config.yaml
d_model: 320
n_kv_head: 10
vocab_size: 8192
rope_fraction: 1.0
bias: "none"
tie_embeddings: true
init_std_up: 0.0177
optimizer: "muon_variant"
z_loss: 0.0001
dataset: "wikipedia_en"
MLP neurons of a small language model. Each row is named by its layer, matrix (gate and up: input weights) and neuron, and shows model dimensions 160-223. Each number is 50 + 10 x the weight over its row's rms, rounded and kept within 0 to 99. A neuron's up and down rows have the sign that makes its largest values positive.
A block is one neuron, or neurons of one layer that tend to fire together. After each block is what it responds to, as a language model described it from the Wikipedia text at the highest values.

L2.gate284:54 29 57 43 61 43 44 63 52 43 48 54 29 68 54 57 44 40 38 53 38 39 62 52 41 53 44 55 41 58 48 47 43 72 48 46 57 50 47 45 43 67 62 45 53 42 48 54 56 58 41 53 46 51 36 42 66 51 39 42 52 74 53 39
L2.up284:35 65 58 75 75 46 26 69 51 52 64 57 47 50 50 51 55 45 51 48 35 43 40 34 49 51 43 38 49 48 52 55 58 63 69 52 45 47 51 58 63 56 63 64 50 44 67 43 32 68 32 49 36 36 23 53 76 46 48 43 45 31 60 48
L2.gate351:36 39 67 58 65 55 50 33 52 68 51 47 48 40 63 51 40 52 46 40 70 35 49 53 48 76 50 64 50 48 60 60 63 51 48 46 53 27 42 54 55 34 51 43 49 57 55 50 40 44 55 43 44 53 51 42 41 55 46 68 40 56 60 52
L2.up351:29 30 57 38 32 42 57 39 49 45 59 47 47 54 45 61 55 42 49 55 42 61 37 52 40 67 33 27 35 50 67 42 51 51 42 42 47 50 63 50 48 53 66 40 46 51 42 52 67 45 55 38 35 33 57 46 47 58 56 49 61 38 48 62
L2.gate681:48 42 52 57 54 51 54 54 50 51 81 58 44 57 42 51 54 56 45 50 62 40 41 47 44 53 49 68 34 61 65 53 63 39 64 45 49 40 36 38 50 33 64 35 60 54 47 49 60 57 46 49 39 56 35 54 39 55 28 73 27 51 48 53
L2.up681:36 51 62 53 52 63 45 47 30 46 57 47 50 51 62 32 43 52 19 40 53 59 44 44 51 56 53 56 35 39 59 40 55 41 42 39 48 36 44 57 43 51 56 48 34 70 43 43 55 61 42 49 39 42 44 43 56 61 36 41 40 70 50 53
L2.gate776:58 54 67 57 48 50 36 50 61 39 64 42 42 61 41 60 41 63 47 61 46 60 48 45 46 70 25 46 57 54 56 32 65 59 32 40 62 53 53 53 43 51 51 48 83 54 48 55 52 58 45 32 39 64 42 49 44 59 51 53 51 37 44 59
L2.up776:69 46 43 44 48 34 48 52 55 31 79 50 52 52 42 54 55 54 49 62 33 55 54 49 41 35 36 42 49 61 41 45 56 63 20 33 39 49 45 45 31 40 66 65 49 43 34 45 35 55 55 34 62 49 33 57 38 55 62 42 71 45 60 60
Description: Scholarly field word pieces

L8.gate75:50 57 37 60 52 42 37 67 54 65 48 56 61 43 57 28 50 59 47 51 46 29 52 50 27 56 55 63 38 50 67 53 63 45 41 54 55 42 56 56 64 39 49 58 60 52 53 40 51 35 52 48 63 42 46 54 55 47 65 62 44 66 54 34
L8.up75:43 49 46 29 46 46 65 31 36 46 46 51 43 50 45 35 60 33 56 53 56 50 45 40 48 59 48 67 55 71 42 66 48 56 46 47 57 53 67 55 56 54 49 52 68 26 43 25 36 49 46 36 39 45 54 68 35 48 66 22 45 46 44 53
L8.gate89:54 41 52 64 45 30 32 52 55 56 64 50 51 49 45 38 64 53 53 62 43 40 63 42 44 58 45 60 51 60 38 43 56 46 35 56 50 59 48 60 69 61 52 42 45 45 63 57 38 70 38 21 64 44 58 43 49 52 49 59 49 52 50 44
L8.up89:65 68 61 54 30 50 46 51 39 59 50 43 47 51 67 47 56 46 28 64 51 49 65 59 40 56 62 46 64 39 48 48 32 67 36 39 54 47 51 52 48 56 43 44 54 36 33 58 60 57 44 34 66 64 55 46 53 55 58 62 34 53 41 53
L8.gate156:48 48 58 49 49 42 43 44 46 61 47 57 37 47 54 58 47 69 54 44 40 35 38 54 61 43 58 60 36 54 60 42 54 36 41 60 50 48 43 26 35 47 65 39 48 58 37 48 64 53 30 60 58 55 76 54 59 35 57 48 45 47 41 48
L8.up156:47 33 56 50 42 36 42 41 58 60 55 56 67 50 43 57 59 55 42 42 52 58 55 60 56 38 50 61 57 34 53 38 64 40 30 51 55 65 41 30 48 41 57 50 52 67 51 64 48 60 45 60 52 41 75 40 63 34 50 50 53 48 47 44
L8.gate167:52 66 60 55 48 27 46 50 49 67 38 52 60 39 50 47 43 46 52 58 32 56 64 70 60 59 38 50 46 50 59 30 59 48 59 29 39 50 57 60 64 66 34 47 52 51 54 46 42 59 40 58 73 74 53 54 65 42 61 56 59 51 40 40
L8.up167:53 63 53 35 43 44 59 40 64 51 49 48 41 47 45 51 62 53 60 57 47 57 52 56 44 54 41 64 42 39 42 41 52 51 54 55 57 55 67 55 56 70 43 49 57 54 65 38 56 53 49 44 61 59 40 52 47 57 64 45 48 64 44 58
L8.gate177:57 43 63 62 49 54 49 44 42 46 48 50 64 49 47 26 50 52 56 52 46 45 63 44 50 56 52 44 44 48 65 67 30 53 43 52 52 42 55 39 52 51 35 61 47 49 52 50 48 71 38 40 51 59 42 42 61 48 71 33 70 37 46 48
L8.up177:43 54 46 56 61 34 29 42 47 47 51 61 41 68 48 26 27 44 45 43 46 60 32 53 59 55 47 55 42 52 42 50 45 49 42 61 39 53 45 59 56 45 53 54 52 36 41 44 62 40 36 44 38 39 52 56 44 52 44 57 58 45 64 54
L8.gate320:50 55 41 56 44 29 57 49 34 49 39 55 33 46 66 54 58 46 51 47 58 66 43 66 51 40 70 60 50 41 40 46 40 47 45 55 44 39 64 29 43 51 42 47 52 52 67 53 50 45 35 55 59 36 53 65 51 25 39 71 49 57 44 51
L8.up320:51 41 45 65 77 41 44 51 39 41 48 46 42 54 55 41 58 75 44 57 34 40 57 54 56 52 59 71 43 50 31 44 28 69 55 57 34 42 53 52 45 41 39 33 60 43 50 36 61 54 58 64 49 61 57 45 57 53 42 62 55 37 45 50
L8.gate442:41 39 50 48 31 51 51 46 61 32 60 59 50 40 48 34 49 67 50 34 53 54 50 49 66 44 40 51 52 43 48 55 63 39 40 65 65 51 25 42 42 62 55 44 30 56 47 39 52 38 36 58 57 53 53 58 50 47 55 54 43 54 35 51
L8.up442:53 40 56 49 41 43 67 41 44 44 39 47 43 55 48 46 71 53 40 51 54 49 53 49 61 52 49 55 29 63 40 42 55 39 50 51 36 45 43 47 51 47 49 35 44 47 58 53 43 43 31 77 67 50 44 45 66 53 63 52 39 49 49 48
L8.gate680:65 65 63 50 55 48 33 50 52 59 43 57 54 47 55 43 45 45 57 52 50 65 49 61 58 42 72 58 53 41 50 39 67 48 34 48 52 52 49 49 40 52 49 55 42 52 41 61 54 64 28 39 54 35 62 54 55 51 54 38 67 25 56 35
L8.up680:71 56 74 58 62 58 44 47 64 57 46 48 44 54 34 46 44 39 42 40 48 64 48 57 62 47 76 40 46 39 47 44 57 50 39 51 43 48 41 41 50 67 46 51 38 45 31 54 59 53 45 55 67 39 55 59 53 50 40 60 55 40 49 38
Description: Nationality compound hyphens

L7.gate44:52 55 53 52 46 62 63 46 74 28 44 41 40 44 62 52 50 45 58 71 51 30 49 62 28 51 49 32 38 43 44 46 43 41 59 42 36 50 51 52 48 56 41 60 47 68 61 53 47 45 62 54 64 52 31 42 36 70 39 45 63 53 67 33
L7.up44:47 28 35 67 38 66 48 64 48 32 46 41 37 45 45 41 52 32 49 21 50 48 37 26 49 44 42 49 60 43 51 55 49 61 53 35 45 36 50 60 69 57 42 61 57 67 53 67 48 43 66 34 59 62 53 68 51 53 37 58 32 53 52 51
L7.gate328:39 51 34 36 32 58 53 49 55 49 40 58 29 62 54 44 35 41 40 68 43 58 32 43 36 51 58 47 46 46 62 46 49 43 59 39 46 60 48 70 47 46 58 72 52 34 34 49 41 36 46 39 42 55 49 59 36 58 44 49 54 49 60 31
L7.up328:39 47 57 43 30 75 43 52 41 49 36 45 50 59 56 56 49 28 52 45 58 47 50 49 36 34 46 54 53 51 54 31 54 43 61 30 57 39 53 46 70 38 61 57 41 52 54 44 48 57 45 56 56 47 40 66 54 53 47 51 68 42 48 54
Description: Approximate quantity words

L7.gate154:38 46 62 73 53 47 34 51 32 66 52 50 39 48 61 36 31 39 48 70 37 50 42 59 63 50 57 59 70 54 62 59 44 53 56 53 62 51 60 51 53 66 57 40 31 59 51 33 50 59 40 50 52 48 66 48 55 55 55 62 55 50 35 58
L7.up154:74 45 65 64 56 28 42 54 51 69 42 51 49 44 51 42 43 39 46 54 36 39 45 62 55 40 50 55 54 42 49 55 59 45 49 53 50 38 50 42 47 62 37 52 40 32 53 41 43 60 52 68 59 48 62 62 51 43 40 64 40 48 59 73
L7.gate546:43 49 76 59 54 48 50 51 57 67 59 58 36 48 44 35 47 35 49 31 42 38 49 45 47 53 46 53 59 50 45 51 45 42 64 55 46 57 54 45 61 67 51 67 53 63 49 52 54 45 59 52 71 63 42 36 51 46 71 66 47 61 45 55
L7.up546:58 46 63 62 45 53 44 60 52 45 43 60 43 28 55 42 48 60 35 33 61 46 41 55 48 60 56 63 52 56 30 38 44 64 55 56 44 58 44 56 51 52 67 47 69 47 54 71 41 60 46 54 51 65 45 59 51 44 56 57 70 67 58 46
Description: Adjective-completing tokens

L8.gate199:44 51 67 29 57 48 52 69 37 44 71 62 57 58 51 32 30 64 51 69 56 52 43 54 40 47 58 35 51 55 63 56 53 41 49 52 57 37 40 43 51 64 53 63 54 48 61 36 24 57 51 23 46 39 35 36 43 32 39 55 59 54 32 46
L8.up199:25 30 59 43 69 62 55 54 51 41 43 42 58 34 46 34 33 63 38 71 45 52 44 51 56 50 45 41 54 54 61 54 54 35 55 37 47 45 33 45 52 53 65 55 34 58 61 43 53 59 61 54 65 62 40 47 43 40 48 47 47 49 70 52
L8.gate315:56 60 51 54 43 63 42 48 59 36 53 49 37 29 47 37 49 54 58 52 44 46 45 61 42 58 34 53 47 53 66 56 41 41 36 37 48 41 37 52 52 41 46 59 37 70 53 43 45 59 47 58 36 45 44 56 46 55 50 64 53 41 44 46
L8.up315:38 69 59 61 46 40 49 54 51 53 47 45 62 44 61 54 57 60 56 64 57 49 49 57 54 63 43 62 49 45 59 56 25 38 49 53 49 50 43 51 46 50 44 41 54 46 55 25 56 43 38 63 49 55 49 52 57 59 38 48 42 60 46 48
L8.gate383:30 57 53 33 44 62 37 31 41 55 65 53 69 67 51 48 66 44 51 45 57 33 76 54 48 67 60 46 49 53 36 46 27 49 28 54 57 40 47 63 47 57 46 57 55 49 50 45 39 66 51 35 54 71 49 52 42 36 49 34 46 53 56 53
L8.up383:63 44 66 45 57 65 57 53 67 49 49 51 75 54 60 64 46 34 69 53 49 50 36 71 47 53 46 54 59 55 54 39 51 63 51 32 57 34 43 49 36 43 34 62 41 47 47 43 46 44 52 50 58 53 48 64 57 36 66 40 45 41 59 58
L8.gate463:65 76 51 56 43 63 53 43 57 32 37 43 48 48 50 41 30 51 47 48 44 52 45 57 49 52 39 40 49 49 60 49 25 64 59 45 71 47 45 32 54 58 23 68 55 43 46 44 44 70 57 58 62 54 40 64 55 52 42 56 42 50 81 52
L8.up463:37 46 45 47 43 48 55 46 53 49 48 47 56 36 42 59 54 65 32 30 35 56 41 59 59 53 65 48 57 52 47 51 61 56 45 58 76 48 52 70 55 51 52 55 56 36 33 50 51 49 36 40 41 44 58 41 50 61 56 41 46 63 48 49
L8.gate479:50 33 48 55 56 54 48 32 34 59 37 38 59 32 49 44 40 49 39 56 47 26 47 68 53 35 59 46 63 46 58 61 46 40 68 44 58 58 60 40 54 53 52 50 56 55 56 57 55 42 63 54 55 66 54 58 45 37 62 54 57 31 56 57
L8.up479:65 53 47 53 49 65 48 39 34 39 31 66 65 54 42 48 45 45 47 49 50 59 28 55 65 37 41 43 39 33 50 55 35 53 61 56 65 41 47 47 54 51 39 63 47 40 38 45 49 54 64 54 63 54 29 49 38 29 54 53 46 30 53 54
L8.gate594:50 43 44 57 31 19 51 60 53 48 38 47 53 59 57 64 59 69 55 66 61 78 39 46 39 54 42 54 59 45 63 54 53 45 49 59 56 57 39 53 30 51 67 42 25 31 58 64 52 51 49 51 33 47 53 38 64 40 55 55 40 60 38 51
L8.up594:40 47 43 51 71 41 52 53 56 54 25 53 56 56 47 51 33 60 41 49 32 56 52 67 50 40 50 58 69 61 54 48 50 36 47 55 44 49 51 59 52 43 61 52 50 67 44 33 38 52 36 48 60 28 51 43 43 51 40 58 52 43 54 57
L8.gate665:45 55 39 50 50 74 52 52 37 61 61 40 50 47 41 53 40 55 71 60 62 57 25 52 40 57 77 41 66 55 44 32 43 49 41 51 39 54 43 45 41 42 52 52 36 52 53 57 46 70 41 39 55 55 63 51 59 41 38 55 41 39 46 40
L8.up665:55 39 46 38 56 44 56 36 44 46 57 52 31 54 51 43 53 36 54 55 70 39 57 50 52 41 60 54 47 43 43 49 40 62 30 58 22 24 39 65 54 42 46 20 65 50 43 48 51 61 44 44 52 41 57 41 44 70 33 41 36 46 47 45
L8.gate751:52 47 64 42 40 49 41 41 47 27 57 40 71 50 51 39 53 45 55 58 59 75 56 44 46 61 63 39 26 47 50 34 53 49 44 32 49 41 41 37 52 47 59 50 49 60 50 59 55 44 48 50 62 51 69 49 42 41 68 27 66 39 48 38
L8.up751:52 42 55 43 43 45 56 45 60 68 45 51 59 70 57 51 54 64 50 49 63 40 58 41 49 61 67 48 45 42 63 30 49 50 46 38 51 35 39 58 59 43 68 68 62 50 22 49 43 48 63 37 33 62 59 61 35 45 43 48 49 40 35 60
Description: War names, mid-word pieces

L2.gate38:51 46 53 58 60 53 63 56 48 42 55 41 48 47 31 44 35 42 31 55 51 54 45 68 52 49 49 61 64 31 55 51 68 55 53 49 51 46 32 39 53 31 56 76 49 43 53 55 47 69 43 53 52 53 56 33 66 58 29 48 59 63 46 43
L2.up38:64 42 49 61 53 41 56 61 35 57 51 39 45 52 49 36 36 57 30 43 44 51 49 66 50 38 45 42 37 49 42 41 43 53 52 56 39 58 44 52 54 61 49 60 48 34 62 48 42 53 61 44 51 57 48 61 59 62 55 46 41 51 45 28
L2.gate54:59 43 59 49 75 42 44 58 44 58 45 37 31 56 56 44 46 47 43 49 58 51 58 54 51 46 34 31 41 46 27 69 50 35 46 51 40 53 50 33 43 62 42 42 49 56 47 56 51 37 64 63 49 44 62 54 58 37 56 52 38 38 51 52
L2.up54:47 49 46 39 66 50 62 58 62 50 50 28 41 39 56 52 45 41 44 44 64 58 55 52 47 36 25 49 53 44 47 65 50 46 40 50 40 33 55 52 52 54 29 40 46 53 59 57 50 56 55 60 44 37 48 47 62 43 48 53 41 50 56 62
L2.gate258:46 47 58 59 58 56 46 40 17 34 54 58 43 56 45 64 46 49 53 52 61 39 61 52 68 42 69 55 47 56 47 65 71 64 56 63 41 56 49 44 49 50 56 47 36 53 48 44 33 50 65 69 50 37 48 56 45 59 47 50 61 60 47 39
L2.up258:41 50 44 50 61 43 41 48 30 44 62 62 45 53 42 65 44 51 68 41 62 61 56 53 69 46 57 44 41 61 81 58 61 48 36 66 44 56 55 37 36 54 40 56 42 59 48 44 46 58 63 44 41 39 53 46 46 57 54 40 57 66 49 58
L2.gate400:55 33 49 47 62 52 44 66 38 43 50 47 63 43 70 51 55 52 75 35 37 50 33 52 55 75 49 45 64 39 43 53 65 48 40 50 53 74 38 46 56 54 51 58 67 58 39 55 52 62 35 43 48 58 52 60 45 45 51 54 52 59 42 54
L2.up400:50 43 48 47 47 43 42 58 35 46 59 45 63 48 65 51 73 46 66 57 46 45 33 55 49 55 52 51 65 44 63 54 70 54 35 65 44 54 36 48 49 46 52 64 59 48 55 46 58 49 56 49 60 48 56 53 52 68 37 59 43 50 59 41
Description: Intra-word hyphen

L8.gate25:44 53 45 39 50 44 62 39 44 41 48 52 49 74 45 28 47 58 43 57 48 47 46 60 54 52 60 37 52 51 37 44 43 45 46 55 62 36 65 50 63 65 43 37 43 33 43 62 53 64 53 45 45 55 39 56 61 58 42 64 50 57 66 66
L8.up25:41 42 45 50 58 34 61 64 55 26 58 53 36 58 37 39 44 50 41 38 47 64 40 45 45 56 53 49 47 70 41 45 36 48 36 52 53 40 59 61 57 52 44 41 73 45 72 55 37 71 38 57 31 49 41 55 66 59 52 68 45 64 50 50
L8.gate26:55 44 46 56 52 52 39 63 51 41 52 53 33 57 61 44 41 59 65 53 42 37 67 46 70 75 42 68 67 51 58 43 55 49 57 61 37 74 57 42 71 39 54 60 45 54 54 59 38 58 52 42 58 37 41 70 62 55 45 48 65 42 51 37
L8.up26:55 66 21 51 49 44 69 53 58 35 47 39 59 64 44 56 49 55 51 34 65 33 31 47 70 45 34 45 58 49 44 41 51 48 48 60 43 47 39 39 61 42 64 66 31 38 61 66 54 53 43 32 50 68 52 63 63 54 51 50 58 48 58 59
L8.gate52:48 46 43 35 41 37 30 60 56 52 62 50 50 44 44 61 44 39 35 53 52 63 49 52 46 43 29 48 55 49 55 46 58 40 48 42 40 47 58 46 60 46 44 63 44 42 56 48 38 66 56 46 39 47 47 67 41 58 42 46 37 49 41 58
L8.up52:57 55 43 47 31 53 47 58 43 53 67 56 52 57 45 49 53 64 50 55 45 49 46 54 53 65 52 46 39 53 53 43 63 52 49 50 58 34 41 55 61 44 44 42 51 50 52 77 59 52 32 40 47 38 48 35 44 37 71 44 52 54 51 56
L8.gate120:50 44 57 57 54 60 34 63 38 48 66 34 57 68 68 48 74 50 39 48 59 40 53 61 43 48 51 52 50 68 47 51 56 46 49 48 58 51 46 57 46 37 57 64 45 48 60 50 55 39 50 54 34 42 50 54 31 29 63 50 46 35 52 30
L8.up120:53 49 51 49 47 64 59 62 71 63 57 46 56 72 46 45 67 61 50 45 57 41 49 49 73 52 53 62 44 52 47 76 33 54 43 47 44 32 60 57 46 43 72 50 33 62 55 44 56 47 34 60 49 58 53 45 54 60 51 55 51 26 62 48
L8.gate306:40 39 56 45 48 32 42 48 49 61 52 58 30 48 60 42 55 41 54 53 46 50 58 65 47 49 49 52 45 44 55 41 51 36 51 40 33 44 49 57 51 67 51 48 40 55 64 55 39 59 40 57 55 63 47 34 68 43 64 50 37 49 42 53
L8.up306:58 52 50 77 52 51 29 38 26 49 44 63 57 49 48 36 33 54 47 66 53 45 34 53 47 54 53 41 48 45 53 45 57 51 43 71 32 52 55 31 35 57 53 40 47 31 60 63 49 66 53 48 46 42 57 51 29 55 54 54 48 37 68 52
L8.gate523:46 33 57 52 57 54 46 51 45 50 56 48 52 42 52 62 47 40 20 36 39 55 33 43 53 43 37 51 49 55 53 39 58 42 66 58 41 38 50 72 56 54 48 33 56 43 59 66 50 61 53 50 54 24 62 56 70 45 60 42 56 47 53 45
L8.up523:52 50 40 38 44 45 50 63 39 58 53 49 25 56 47 35 62 61 33 53 48 36 44 63 45 61 38 21 29 66 34 42 56 62 62 47 44 41 49 48 42 40 55 47 36 77 59 47 53 39 45 68 58 59 45 40 58 37 39 73 50 44 47 63
L8.gate692:59 40 61 56 45 57 67 57 32 57 54 64 44 70 44 41 52 42 46 53 55 52 46 54 52 53 50 41 64 58 55 45 59 32 46 67 51 35 56 23 53 48 53 51 51 49 50 46 65 41 61 49 55 49 51 49 49 51 36 46 55 48 44 67
L8.up692:46 50 64 48 50 47 33 74 39 54 72 57 34 51 38 45 55 50 48 45 65 47 42 39 51 42 58 64 54 45 47 45 56 41 58 69 62 48 57 50 53 50 61 55 51 44 42 57 68 54 56 46 45 65 48 48 57 60 66 37 66 65 46 51
L8.gate724:53 64 51 47 61 53 39 43 71 64 51 58 59 58 47 37 40 60 56 42 41 61 41 52 52 38 39 71 46 50 50 53 47 37 43 50 48 37 55 36 40 45 58 53 47 34 48 53 33 50 60 67 48 52 45 54 53 41 44 59 70 40 60 41
L8.up724:58 53 69 58 37 49 44 56 48 54 75 40 38 46 42 63 41 55 50 56 58 82 65 40 58 20 75 39 43 53 60 52 43 44 59 47 56 53 53 55 54 48 34 63 45 33 64 49 52 55 34 44 35 30 43 50 38 39 53 64 26 46 30 61
Description: Adjective suffix endings

L7.gate234:50 49 63 50 57 46 56 66 52 49 36 29 32 73 41 61 69 46 57 47 51 52 64 61 60 52 52 49 52 58 54 58 49 33 72 48 58 35 37 40 50 41 54 52 59 61 48 57 55 50 60 44 59 47 52 55 51 35 49 45 55 58 36 37
L7.up234:68 43 51 56 45 46 45 44 36 22 64 49 28 37 52 46 47 50 39 45 50 47 47 50 68 53 67 71 50 52 38 48 47 26 49 49 63 50 43 68 36 38 51 45 36 55 59 56 41 37 42 68 49 47 53 44 55 64 49 42 40 44 52 39
L7.gate741:38 57 35 49 51 33 56 62 50 62 73 48 40 52 62 61 63 64 60 44 43 54 36 58 39 55 50 61 58 47 50 62 31 55 56 25 36 44 65 45 54 32 59 39 45 48 43 45 51 48 54 46 45 34 61 45 43 49 69 46 62 54 63 48
L7.up741:49 47 57 56 45 57 48 64 41 42 74 37 53 44 50 59 62 47 52 60 68 58 40 41 56 47 48 53 39 56 55 59 47 42 45 55 64 50 45 49 56 35 53 61 63 38 46 65 31 36 43 50 51 52 42 53 47 48 48 34 41 40 54 38
Description: Mid-word hyphen continuation